From a checkpoint of a small transformer trained on Wikipedia.
Size: width 192, 6 heads of 32, MLP 768 squared ReLU.
Training: a variant of Adam for these matrices, 8387 steps.
MLP neurons of a small language model. Each row is named by its layer, matrix (up: input weights; down: output weights) and neuron, and shows model dimensions 32-95. Each number is 50 + 12 x the weight over its row's rms, rounded and kept within 0 to 99.
After each neuron's rows, "fires in" lists the words (lower case) most often at its 100 highest values on Wikipedia text that the model never trained on.

L9.up534:65 50 59 45 44 52 55 52 58 60 47 52 43 62 48 52 40 55 47 57 58 59 62 52 55 66 58 53 58 43 27 36 47 43 33 49 68 36 28 75 36 45 56 38 53 47 46 57 62 50 63 44 41 32 51 58 36 48 59 50 28 75 82 64
L9.down534:47 60 48 51 48 48 51 37 49 53 53 65 50 52 49 49 50 42 51 66 51 62 24 58 45 41 53 59 61 81 37 53 55 80 42 55 65 52 46 60 35 45 70 46 33 38 55 64 21 48 46 55 55 50 39 63 47 43 49 37 59 39 43 33
fires in: "had", "was", "would", "were", "could", "fell"

L7.up152:51 38 72 47 43 86 42 61 49 43 39 46 43 32 71 34 54 55 52 48 50 73 59 47 54 49 34 35 57 69 63 62 69 67 60 59 65 49 44 44 49 48 53 51 49 51 46 59 57 61 56 47 46 57 77 41 31 65 52 55 66 40 49 43
L7.down152:53 52 55 44 55 43 44 54 49 67 55 46 47 52 42 56 57 54 70 37 45 47 52 52 56 37 48 41 42 50 30 67 58 78 32 54 54 38 58 39 30 90 59 30 40 62 73 69 45 44 47 43 50 59 42 60 42 36 65 50 58 48 45 44
fires in: "after", "as", "at", "a", "according", "ahmed"

L7.up342:52 33 48 44 53 55 34 47 47 44 54 31 49 57 51 54 46 62 32 44 53 61 52 41 47 66 57 43 58 74 30 51 64 48 59 42 46 30 56 57 25 64 56 49 70 41 66 64 60 52 54 50 32 53 54 61 57 51 36 60 63 64 70 64
L7.down342:46 46 50 49 74 54 31 53 45 50 55 23 57 39 50 66 41 43 64 40 36 24 25 69 63 32 57 65 63 55 57 51 46 51 45 52 49 57 68 57 45 51 57 57 53 31 58 49 43 49 51 28 32 49 49 43 54 58 63 32 43 43 44 57
fires in: "more", "km", "however", "had", "is", "most"

L9.up14:51 40 59 56 32 42 36 70 52 64 36 36 53 38 64 43 47 36 35 51 48 58 68 55 49 44 56 44 68 60 61 67 53 69 44 63 61 33 17 64 50 69 68 48 57 37 68 65 63 50 65 43 42 48 50 39 26 58 39 57 63 51 52 47
L9.down14:53 59 48 37 60 47 63 34 51 35 29 61 57 42 31 40 59 61 50 54 68 59 21 51 48 51 70 35 38 69 53 46 50 57 55 64 60 36 38 31 48 65 65 41 59 56 65 50 39 38 40 41 60 36 37 61 61 37 40 41 42 42 43 51
fires in: "he", "it", "she"

L6.up604:59 52 73 61 31 53 47 61 59 43 52 46 51 60 62 41 55 55 35 47 49 85 55 55 54 64 59 64 53 54 66 33 54 61 60 56 46 46 37 34 47 80 52 34 47 67 53 55 53 41 68 65 14 64 54 38 42 55 46 49 37 46 66 64
L6.down604:38 36 64 47 39 48 53 32 45 34 46 57 41 17 54 27 62 52 68 57 43 37 54 56 46 58 44 65 45 33 52 42 70 41 75 57 46 64 65 26 44 39 59 45 31 70 33 67 47 48 72 50 44 62 41 57 53 57 47 65 56 48 43 55
fires in: "of", "on", "in"

L7.up668:43 44 69 64 39 56 59 67 54 59 55 57 43 50 67 21 55 53 55 40 46 51 83 35 54 55 22 46 44 49 52 56 41 54 50 48 44 67 47 36 52 62 44 40 69 59 49 60 61 37 24 59 41 54 52 39 56 41 58 33 49 48 56 43
L7.down668:55 49 67 47 68 44 61 36 42 25 41 49 27 49 57 44 44 31 55 65 70 60 39 49 29 74 53 62 56 35 79 55 60 36 61 60 58 65 51 34 49 34 43 40 54 66 63 54 68 58 65 61 54 61 25 49 50 53 51 65 41 59 34 41
fires in: "january", "november", "february", "july", "march", "october"

L7.up120:48 48 60 38 34 81 56 50 61 59 53 53 70 48 60 47 43 75 46 67 52 67 41 39 49 61 33 43 56 62 54 54 49 62 69 44 45 35 34 57 55 26 54 35 47 46 54 50 61 60 40 38 39 43 61 53 57 43 34 64 53 58 65 37
L7.down120:31 33 56 39 57 60 49 61 44 29 85 40 33 43 39 39 60 77 48 34 44 53 51 49 63 51 44 37 49 59 48 61 42 56 53 36 44 51 71 26 32 54 62 49 47 64 33 55 52 36 43 64 54 30 55 69 37 58 41 45 50 41 42 72
fires in: "while", "according", "in", "when", "for", "with"

L6.up524:46 47 77 44 45 68 38 63 49 50 46 48 64 45 88 41 51 62 53 56 43 92 50 52 36 49 27 46 50 59 52 39 67 61 59 52 48 50 26 25 31 66 54 40 52 45 65 74 48 46 65 37 32 57 49 40 61 67 22 42 58 46 54 42
L6.down524:49 39 40 43 53 49 58 36 33 40 51 66 41 47 39 31 56 43 42 48 53 50 51 49 57 54 31 28 39 72 54 41 45 36 39 45 40 50 55 35 45 54 59 54 46 54 50 64 72 54 55 57 75 56 28 58 36 33 53 64 42 49 42 63
fires in: "he", "in", "she"

L7.up624:14 46 48 73 27 71 37 47 44 34 62 31 63 41 58 45 62 50 23 44 59 47 54 55 46 68 55 40 68 50 56 55 42 55 53 43 57 56 28 53 59 68 43 43 47 53 56 50 70 51 61 63 41 67 58 42 27 44 52 42 43 53 64 50
L7.down624:46 61 57 43 55 19 41 57 58 42 62 41 42 55 36 62 65 70 53 34 47 49 49 34 60 41 41 33 53 57 32 45 26 63 47 53 64 46 51 51 49 34 67 42 42 53 25 77 40 50 61 38 68 43 59 42 48 40 66 28 53 55 55 31
fires in: "chinese", "japanese", "writing", "western", "written", "hindi"

L8.up272:59 41 36 30 43 44 24 69 58 51 60 54 62 47 46 37 47 57 48 66 43 57 60 42 43 45 44 47 70 56 42 51 71 78 35 59 45 28 50 56 62 49 71 41 46 53 69 45 56 51 53 40 31 54 59 58 46 63 42 34 38 66 63 64
L8.down272:56 65 40 60 56 52 31 44 42 41 39 56 40 45 53 61 38 49 53 48 42 49 20 44 62 52 55 64 51 60 59 47 56 62 48 42 61 65 46 50 64 61 65 52 74 34 85 49 36 42 54 55 42 65 48 62 43 31 70 66 56 50 43 59
fires in: "is", "was", "has"

L8.up24:53 43 61 41 38 58 47 42 36 60 47 41 62 54 59 30 44 63 46 75 42 65 50 39 71 49 35 51 49 39 32 44 68 74 31 56 56 56 33 49 26 76 53 60 57 57 48 42 41 53 67 48 50 71 51 61 49 42 35 56 72 48 57 40
L8.down24:60 46 42 50 32 30 72 47 48 69 63 41 55 68 48 55 34 28 48 38 48 47 34 39 50 37 34 78 67 48 57 56 25 64 56 58 43 42 54 60 47 43 54 51 55 49 59 46 49 67 69 48 74 44 44 43 55 31 47 50 68 37 46 33
fires in: "his", "however", "he", "her", "those", "him"

L7.up10:55 65 63 44 48 56 54 34 56 47 45 58 37 53 47 40 67 70 44 59 51 78 52 38 43 54 41 37 59 58 41 47 69 53 44 65 39 37 18 53 25 55 60 59 72 77 56 39 59 53 53 45 38 36 46 41 56 47 58 52 66 51 61 34
L7.down10:41 52 51 59 44 55 57 35 34 29 35 51 49 55 60 57 41 52 52 36 56 54 36 60 57 54 44 82 43 28 60 30 48 54 54 49 56 67 61 48 49 55 48 55 50 62 45 58 26 54 62 62 69 65 59 53 63 57 48 58 71 58 48 38
fires in: "he", "also", "would", "while", "well", "the"

L8.up683:49 31 65 63 54 55 61 46 63 39 66 23 66 57 50 32 66 43 46 53 53 46 51 34 40 65 36 61 70 27 51 64 64 42 43 57 41 68 35 47 44 59 42 50 32 69 57 66 64 51 57 59 51 49 46 46 40 34 51 61 66 60 34 51
L8.down683:45 60 33 57 49 57 41 28 42 54 38 54 46 61 45 35 42 65 53 40 44 54 47 34 61 50 59 41 54 61 34 41 30 48 55 65 47 56 58 41 64 50 51 58 38 35 71 52 44 48 50 48 62 55 44 62 31 58 61 67 27 33 45 40
fires in: "january", "february", "france", "europe", "july", "construction"

L4.up703:43 63 56 50 52 53 36 60 32 49 42 20 51 60 65 34 60 52 63 74 47 46 78 40 30 57 42 45 52 59 44 56 49 42 46 48 57 61 48 57 52 58 55 57 53 33 25 60 70 43 47 43 40 39 60 42 41 59 48 33 46 59 59 44
L4.down703:38 71 45 37 35 55 68 67 53 54 60 62 35 50 27 61 50 69 48 40 51 70 35 49 53 34 57 44 26 68 63 52 50 55 48 32 49 38 56 51 33 44 65 52 48 38 52 32 35 47 51 61 52 79 31 72 47 23 42 42 33 59 32 50
fires in: "as", "at", "ottawa", "on", "asian", "attorney"

L6.up5:41 63 34 54 55 27 44 58 56 60 52 51 58 59 51 37 66 41 50 54 39 55 58 29 50 49 39 54 47 48 48 77 36 75 60 54 55 40 40 23 58 47 52 38 50 50 54 52 53 44 41 28 59 38 86 50 50 65 50 48 62 58 71 42
L6.down5:61 43 72 54 24 64 69 38 49 41 74 44 37 48 60 30 59 53 25 45 40 57 54 64 53 63 51 52 48 47 40 35 35 39 42 34 37 54 45 51 64 47 41 56 64 54 37 51 48 53 52 29 63 55 37 66 56 65 60 42 43 30 40 67
fires in: "0", "france", "2", "1", "frank", "brown"

L7.up688:64 50 82 46 31 73 51 41 49 57 44 42 73 59 57 49 62 77 40 74 38 75 55 31 44 51 31 25 50 55 57 50 53 50 48 45 24 40 56 44 34 55 59 51 49 50 39 47 67 34 63 46 47 41 61 53 56 59 27 62 47 47 66 33
L7.down688:47 41 54 52 39 42 47 46 51 41 79 45 34 44 41 40 55 55 46 55 56 55 60 46 57 50 37 34 65 55 27 56 48 58 46 30 52 54 35 40 33 51 50 43 35 51 50 76 58 33 72 55 40 36 35 62 45 45 40 40 39 34 31 65
fires in: "on", "after", "according", "at", "in"

L9.up331:64 39 45 54 33 46 52 62 35 54 59 57 47 52 54 46 72 59 32 49 34 86 49 27 37 43 50 55 64 48 64 49 70 49 45 67 31 56 33 63 51 43 53 39 46 49 55 56 57 57 69 48 39 55 58 39 60 40 44 42 67 39 39 46
L9.down331:73 50 62 47 50 49 59 56 36 45 50 61 34 53 44 55 61 58 54 43 50 67 49 57 51 47 50 58 55 51 41 29 53 53 17 56 41 66 57 37 61 61 61 56 59 43 47 39 56 55 30 62 65 40 49 58 57 50 58 41 74 69 59 44
fires in: "he", "on", "to", "would", "had", "also"

L9.up334:32 25 69 25 58 41 45 60 44 13 44 41 43 48 83 37 60 40 56 25 55 67 63 39 43 50 71 20 50 62 50 64 42 45 31 34 47 61 37 35 61 40 48 54 44 51 54 48 43 49 58 40 49 53 63 38 48 45 34 57 62 48 38 33
L9.down334:70 56 49 62 45 47 40 52 38 62 60 27 34 64 44 55 55 78 30 58 38 55 35 36 36 36 48 54 37 51 54 37 35 61 49 56 40 56 53 51 59 39 48 37 55 62 50 61 38 61 29 49 42 55 58 58 61 42 43 43 42 32 28 62
fires in: "production", "program", "programme", "programs", "approximately"

L6.up278:72 45 44 25 26 52 55 53 56 40 83 37 54 46 45 47 54 51 40 76 53 56 53 48 44 63 36 51 50 40 50 35 67 46 43 44 60 39 34 57 39 74 49 41 50 44 34 31 60 47 37 78 50 50 48 49 43 41 38 40 47 77 44 52
L6.down278:44 45 59 62 64 48 43 23 54 49 35 45 34 68 51 29 66 68 30 66 60 58 56 41 41 31 61 44 38 81 64 54 65 32 47 55 27 55 45 40 65 25 44 63 46 57 42 72 50 51 54 39 52 48 29 31 50 66 52 41 57 34 44 51
fires in: "to", "not", "also", "later"

L8.up480:54 47 68 48 41 63 39 66 54 58 49 26 45 52 84 30 71 45 52 58 48 68 68 37 56 49 53 25 44 52 51 60 28 30 51 25 43 46 46 54 36 49 56 48 66 70 54 77 45 46 27 65 44 57 77 52 59 49 45 46 46 52 54 40
L8.down480:52 62 53 67 69 50 45 38 44 40 43 47 56 47 37 64 33 46 76 61 41 47 60 45 42 51 38 55 43 57 58 48 80 35 52 55 38 68 52 64 49 55 50 47 38 38 38 35 44 69 34 38 80 53 57 47 52 40 48 65 55 35 37 45
fires in: "august", "september", "november", "october", "december"

L6.up766:44 56 58 45 25 63 39 48 50 38 62 35 54 36 61 45 41 75 28 54 53 59 55 44 50 67 31 50 46 57 49 60 80 62 64 89 47 26 39 30 36 56 74 47 58 49 40 63 77 49 31 76 48 49 33 24 59 51 56 37 42 74 46 49
L6.down766:46 48 61 52 43 50 62 71 42 32 52 60 45 61 45 43 57 56 46 49 54 63 53 37 44 51 48 46 48 50 65 55 40 38 43 49 51 58 44 40 56 42 39 56 31 51 33 42 22 52 58 46 54 52 54 42 61 52 43 49 54 26 37 41
fires in: "there", "created", "centre", "creation", "create", "creating"

L8.up448:49 45 44 59 38 54 24 66 49 49 57 45 70 57 54 44 36 72 47 56 63 56 78 61 70 48 49 56 63 34 49 44 37 82 45 35 53 55 47 48 53 65 54 45 69 74 43 51 69 48 38 35 41 53 52 64 55 45 39 57 43 44 73 30
L8.down448:34 64 58 42 42 25 39 62 38 48 47 42 33 51 35 62 39 53 61 74 23 49 40 59 53 47 37 73 48 70 51 48 67 29 62 58 37 49 50 67 30 25 50 40 42 49 71 45 53 42 46 45 59 42 47 55 36 44 38 56 69 43 32 52
fires in: "however", "having", "those", "washington", "thailand", "houston"

L6.up243:21 37 60 36 53 57 54 59 57 37 31 51 54 38 79 49 43 61 42 48 46 71 59 48 46 56 52 67 48 65 59 42 41 47 54 56 49 68 52 32 53 60 55 41 38 35 45 54 66 36 54 43 36 52 45 53 43 72 56 58 30 42 64 45
L6.down243:28 64 63 48 45 69 61 68 49 54 45 69 42 63 38 72 58 61 56 53 37 70 75 42 55 52 40 42 39 59 55 58 44 59 53 44 60 54 56 49 63 33 72 41 60 54 54 53 62 46 43 47 65 39 51 54 53 32 50 44 62 54 45 49
fires in: "as", "at", "asian", "baseball", "attorney"

L6.up57:52 46 75 48 35 67 63 61 44 45 46 61 50 41 58 58 70 47 33 70 38 71 50 51 68 39 58 40 53 60 60 34 48 62 50 53 46 36 19 42 44 59 42 48 44 42 59 34 57 59 50 51 44 54 61 61 26 45 36 64 50 41 65 54
L6.down57:53 26 68 58 48 40 57 29 36 30 46 71 47 60 39 51 66 47 50 43 56 49 30 59 49 61 31 61 49 38 41 56 41 27 50 33 63 54 54 38 42 62 49 37 76 56 62 52 56 38 51 61 60 39 52 71 60 43 46 42 55 54 54 57
fires in: "in", "the", "during", "for", "on"

L8.up550:53 39 67 56 50 57 55 45 49 65 64 51 55 43 51 49 56 54 51 60 51 46 82 22 41 64 70 61 48 33 54 75 43 51 50 52 54 40 37 36 52 56 39 52 44 66 66 46 89 49 43 54 49 51 48 49 43 48 43 54 51 69 56 36
L8.down550:50 37 60 45 35 46 53 42 61 40 44 68 25 54 59 39 52 57 28 61 57 59 44 46 49 68 43 76 60 51 33 50 39 55 46 59 38 71 67 40 34 36 44 48 35 49 28 52 43 44 65 52 45 67 49 59 46 50 39 61 49 63 37 34
fires in: "february", "january", "early", "europe", "france"

L4.up505:26 54 48 68 45 47 46 50 46 66 37 57 57 23 41 49 44 68 67 67 42 58 43 51 52 69 67 49 62 41 58 59 50 44 48 39 46 49 38 65 24 53 67 41 73 52 49 47 37 52 31 51 29 31 66 41 41 51 65 52 38 43 41 47
L4.down505:64 42 49 56 47 55 63 58 42 39 28 51 56 50 42 55 37 40 51 36 31 66 56 58 44 61 74 48 43 42 38 30 52 58 55 48 42 22 48 43 59 51 46 36 40 62 36 44 53 36 44 56 47 45 48 64 60 45 42 48 38 45 61 55
fires in: "0"

L4.up664:29 46 59 33 44 59 45 59 49 39 45 52 47 41 74 45 46 55 30 87 46 43 65 41 51 59 49 53 58 71 46 45 42 57 63 44 28 31 48 45 67 43 53 47 37 43 54 54 74 52 26 43 69 63 72 24 43 50 55 37 52 67 53 52
L4.down664:58 41 48 56 38 41 35 37 63 68 43 45 58 35 35 57 51 67 38 46 70 51 50 60 61 40 68 43 38 35 39 65 59 67 42 69 63 49 50 57 54 62 58 39 64 54 40 38 25 48 46 48 42 51 45 46 52 46 57 55 42 42 45 77
fires in: "also", "has", "michigan", "who"

L6.up149:44 47 57 60 43 76 44 71 61 40 41 63 33 57 45 43 61 54 41 73 48 69 49 43 50 42 36 38 71 59 48 50 69 63 47 49 31 61 43 59 53 45 51 45 58 39 39 59 72 51 44 35 44 59 65 49 25 50 52 68 37 59 56 44
L6.down149:39 50 56 40 58 50 28 48 53 48 57 58 45 66 43 62 48 43 64 37 63 33 51 25 49 48 53 47 25 53 63 61 41 58 47 50 51 71 65 37 49 61 57 42 52 59 60 45 66 58 41 61 50 61 61 64 48 45 71 37 48 36 65 63
fires in: "his", "the", "s", "her", "their"

L7.up719:40 40 66 53 48 34 66 49 59 46 43 32 51 60 52 34 43 42 47 63 46 63 43 53 56 55 53 66 58 58 43 51 56 64 44 49 60 61 41 44 39 58 58 49 59 40 40 60 41 43 52 65 35 47 53 37 33 42 24 49 65 43 47 20
L7.down719:52 83 47 52 51 32 22 39 56 30 53 54 54 38 48 35 65 47 29 57 59 42 65 66 60 35 62 51 52 37 69 64 50 50 44 44 55 72 30 57 48 26 60 74 51 44 63 55 44 52 59 46 35 59 25 57 38 50 63 69 52 37 50 51
fires in: "through", "and", "as", "with", "throughout", "what"

L4.up615:38 48 54 40 39 88 54 72 58 51 38 34 60 54 75 25 77 39 37 34 35 52 56 41 42 64 55 43 39 67 46 34 37 37 51 49 62 58 44 49 46 61 65 43 41 50 48 53 55 45 60 52 43 47 73 46 29 60 53 34 43 49 55 45
L4.down615:62 35 61 31 29 50 70 43 44 36 53 66 33 66 39 54 60 64 36 55 46 58 22 47 39 44 34 61 43 55 37 42 65 50 31 58 47 40 48 41 55 58 78 28 36 32 70 57 32 54 44 57 52 51 40 66 66 46 43 46 23 48 53 46
fires in: "during", "for", "force", "borough"

L7.up286:69 42 44 49 43 49 58 39 47 52 66 30 48 49 47 48 63 55 35 76 46 76 49 48 53 50 56 43 43 56 70 67 70 60 45 47 52 49 23 54 36 39 58 58 44 40 45 54 57 27 45 56 52 43 46 55 52 32 36 50 50 53 54 56
L7.down286:54 55 47 59 66 46 73 60 51 52 70 41 46 58 52 67 46 68 25 69 52 53 43 37 49 51 52 49 44 53 55 59 62 39 40 53 42 42 29 44 46 30 45 59 53 39 45 55 54 66 44 31 57 48 23 27 28 48 47 51 39 45 59 71
fires in: "to", "not", "will"

L6.up113:28 34 46 63 72 50 39 47 51 32 39 44 70 50 68 49 38 50 53 62 53 92 41 34 29 46 66 49 48 49 54 45 31 71 60 35 47 69 43 51 63 55 72 45 45 44 62 63 61 40 66 50 43 49 69 47 50 46 36 44 46 41 64 26
L6.down113:77 57 39 47 25 49 59 49 41 32 30 51 37 55 36 37 39 52 40 52 28 38 71 45 42 37 48 37 38 42 58 55 66 66 72 57 70 50 33 50 44 20 63 29 37 39 50 42 50 50 50 63 71 52 52 59 35 72 49 43 39 29 43 58
fires in: "as", "since", "according", "until", "because"

L4.up430:61 44 58 30 63 71 47 42 50 32 42 52 39 56 46 51 65 56 49 39 75 58 57 37 68 56 46 44 56 58 43 29 50 43 41 64 65 37 48 53 36 40 54 35 49 51 59 51 81 22 50 51 52 43 65 59 53 53 51 40 36 39 58 76
L4.down430:50 43 25 50 54 56 43 40 59 32 50 49 45 29 62 33 36 56 40 73 48 43 40 37 33 55 45 47 43 30 56 56 23 43 51 29 62 67 35 53 51 37 48 56 17 63 56 34 45 42 49 56 40 43 59 32 56 42 52 46 66 65 52 52
fires in: "the", "for", "football", "career", "footballer", "game"

L7.up261:47 52 62 46 33 74 56 48 62 48 50 59 67 48 60 26 41 53 44 58 54 73 47 33 45 57 50 57 55 64 44 45 73 49 56 59 45 39 37 49 57 54 64 37 43 54 82 31 59 56 46 45 35 37 70 41 33 53 22 56 46 56 73 41
L7.down261:53 37 48 59 38 51 32 56 28 34 58 70 55 45 60 53 42 54 51 61 47 52 49 52 59 54 59 22 49 47 48 60 53 66 50 70 64 48 76 46 26 63 71 46 41 49 24 52 52 56 50 73 68 42 71 42 62 46 64 69 66 32 48 53
fires in: "all", "in", "for", "because", "with"

L6.up577:61 55 52 46 35 47 46 57 48 47 57 33 52 65 66 51 47 48 45 48 52 62 60 21 59 84 46 65 62 48 32 61 55 60 55 61 52 47 53 54 36 67 58 54 54 43 78 39 52 47 62 67 55 25 65 45 59 59 50 54 48 41 50 34
L6.down577:42 53 62 61 51 55 66 50 42 27 23 58 26 91 35 67 71 38 52 55 51 48 40 49 50 49 41 63 25 35 39 61 45 38 38 60 51 30 46 38 52 31 60 48 70 53 59 34 48 50 45 50 54 42 51 42 32 31 35 39 61 70 69 32
fires in: "government", "governor", "journal", "quickly", "journalist", "rather"

L7.up46:53 57 65 49 36 49 61 67 52 59 61 42 42 31 75 30 60 37 51 37 56 63 78 46 63 57 25 57 54 36 58 52 38 47 53 44 35 65 55 43 59 42 51 44 61 59 61 67 36 33 29 62 32 40 65 41 58 55 46 33 44 54 63 33
L7.down46:51 58 54 53 64 61 50 49 26 53 50 53 44 37 34 57 49 27 61 49 49 58 49 57 39 60 25 43 46 46 54 58 53 65 55 46 03 63 37 51 57 38 36 37 55 41 61 62 28 47 55 54 52 47 63 43 63 42 39 58 53 67 49 35
fires in: "august", "april", "september", "june", "december"

L4.up203:47 45 61 51 25 70 33 50 53 56 48 47 52 59 64 27 51 76 49 46 50 67 76 27 55 58 37 52 61 59 52 64 37 46 63 51 61 53 48 59 31 30 57 23 65 58 58 45 83 55 37 56 26 49 68 42 43 49 41 60 30 60 66 46
L4.down203:51 63 55 52 42 50 53 46 45 68 42 61 31 34 32 70 42 47 48 61 46 46 47 20 46 43 64 75 34 49 58 38 71 43 39 57 42 44 56 43 28 35 44 46 35 39 62 41 36 53 39 41 79 72 39 65 47 23 48 29 54 46 39 40
fires in: "february", "france", "french", "frederick", "frank", "frisian"

L4.up354:33 48 55 49 42 59 46 49 44 42 50 38 49 63 43 31 53 78 46 43 46 57 39 44 52 58 51 57 37 55 49 55 52 52 54 56 35 38 51 45 28 70 66 35 37 51 44 42 49 48 61 50 52 41 46 55 35 69 42 23 57 54 56 37
L4.down354:68 66 50 36 35 44 27 34 62 48 34 35 33 65 72 57 77 63 51 62 42 42 40 63 36 33 45 67 55 46 57 38 58 49 45 59 46 67 39 31 53 42 52 36 51 57 31 53 53 39 54 47 58 56 57 71 48 63 58 59 40 49 63 50
fires in: "during", "local", "borough"

L7.up153:37 57 53 40 40 56 43 75 34 42 67 58 42 39 51 42 51 43 33 51 79 66 67 48 36 65 46 32 56 45 52 46 73 76 40 51 56 55 30 65 56 36 56 48 59 42 50 53 52 46 26 65 56 56 69 58 10 50 34 40 56 62 60 41
L7.down153:29 34 62 64 24 29 42 39 39 46 47 55 46 42 52 41 59 48 70 52 58 54 48 42 41 39 57 48 57 33 44 51 38 47 66 57 47 58 48 59 38 42 57 49 40 76 49 37 33 63 26 73 47 42 55 51 42 59 57 56 65 34 41 61
fires in: "known", "his", "such", "the", "where"

L9.up167:49 64 50 42 56 48 68 46 40 47 58 29 41 60 55 31 38 55 54 47 46 69 36 26 46 55 49 54 60 77 27 54 73 41 67 50 44 46 35 40 50 84 58 37 62 39 42 38 73 40 59 63 38 49 49 54 37 30 34 53 61 52 57 30
L9.down167:50 35 47 41 51 78 40 42 58 56 57 59 61 40 53 34 59 59 52 46 33 42 72 47 65 47 41 81 45 64 73 49 56 56 66 66 58 50 41 65 50 21 53 78 36 54 55 66 66 54 51 58 22 54 50 43 54 65 59 45 51 41 38 62
fires in: "through", "third", "throughout", "addition", "thailand"

L8.up265:17 47 71 60 36 56 39 45 41 49 67 52 52 56 42 32 48 51 51 28 65 48 67 43 49 76 54 59 65 35 24 64 61 51 41 55 35 46 49 35 32 63 70 34 65 51 67 60 50 30 37 55 57 61 52 47 34 51 22 38 48 46 47 36
L8.down265:53 44 55 38 47 53 58 49 43 52 46 45 50 37 41 53 23 50 49 40 51 53 52 80 41 63 45 69 21 39 43 49 56 42 72 40 40 19 50 46 66 64 50 38 35 37 43 56 34 64 45 39 63 26 49 50 41 50 34 36 74 71 41 39
fires in: "july", "japanese", "jean", "japan", "juan", "journal"

L4.up367:36 47 44 67 34 43 39 40 48 39 54 33 36 30 43 43 39 39 45 61 59 47 48 46 72 68 34 74 61 41 63 71 67 45 31 49 46 45 38 65 53 57 66 48 49 31 58 74 73 41 39 70 45 40 41 45 41 35 38 43 48 53 47 65
L4.down367:50 47 34 35 63 62 73 63 24 76 32 48 71 40 33 56 41 64 73 37 40 68 62 76 60 61 67 42 42 61 45 30 56 61 56 82 34 45 50 59 65 55 60 66 71 63 44 31 52 48 52 51 46 47 45 53 55 69 61 51 47 52 51 43
fires in: "international", "round", "ground", "0"

L8.up7:22 36 46 69 52 53 45 52 42 67 51 47 56 65 53 64 45 53 36 61 49 61 69 31 41 60 45 41 70 55 61 68 56 62 34 62 38 47 26 55 39 71 53 62 47 44 64 56 51 40 57 53 57 57 55 59 29 38 36 73 46 39 40 50
L8.down7:53 61 49 46 60 29 39 23 41 43 29 47 39 34 50 52 53 36 58 46 90 59 53 41 63 46 50 47 47 58 57 54 67 34 38 60 32 62 46 34 44 59 38 42 61 34 53 50 48 31 49 58 39 49 68 56 43 61 44 52 58 66 60 46
fires in: "however", "while", "established", "described", "where", "especially"

L7.up376:35 44 58 51 40 67 52 43 55 38 89 58 59 55 47 46 40 52 39 53 80 34 42 57 68 58 72 75 48 51 64 50 61 55 56 71 27 38 35 62 40 44 69 45 58 52 54 42 61 55 50 56 36 56 41 31 47 47 60 30 64 55 62 57
L7.down376:48 71 75 60 27 49 52 43 49 34 44 38 45 55 45 57 79 53 52 46 48 78 59 68 49 36 51 31 54 63 43 25 58 57 50 38 48 54 64 66 58 65 38 44 55 35 51 44 33 54 40 68 65 48 80 76 31 61 40 38 28 45 56 46
fires in: "of", "million", "army", "release", "marine"

L4.up614:39 30 51 52 52 52 54 59 44 43 42 36 47 41 69 40 53 59 29 57 66 86 62 40 61 44 51 63 41 44 47 50 37 60 60 57 29 56 71 74 54 53 43 36 47 56 43 43 62 39 62 56 49 47 43 62 55 54 56 62 52 67 63 30
L4.down614:45 52 54 50 48 32 54 43 40 23 49 41 52 38 60 59 51 65 46 70 46 59 44 58 54 40 54 38 50 47 45 44 60 46 63 27 69 52 39 53 44 41 46 47 50 28 44 51 44 43 50 63 54 73 47 72 59 44 52 49 33 41 48 49
fires in: "since", "before", "until", "succeeded"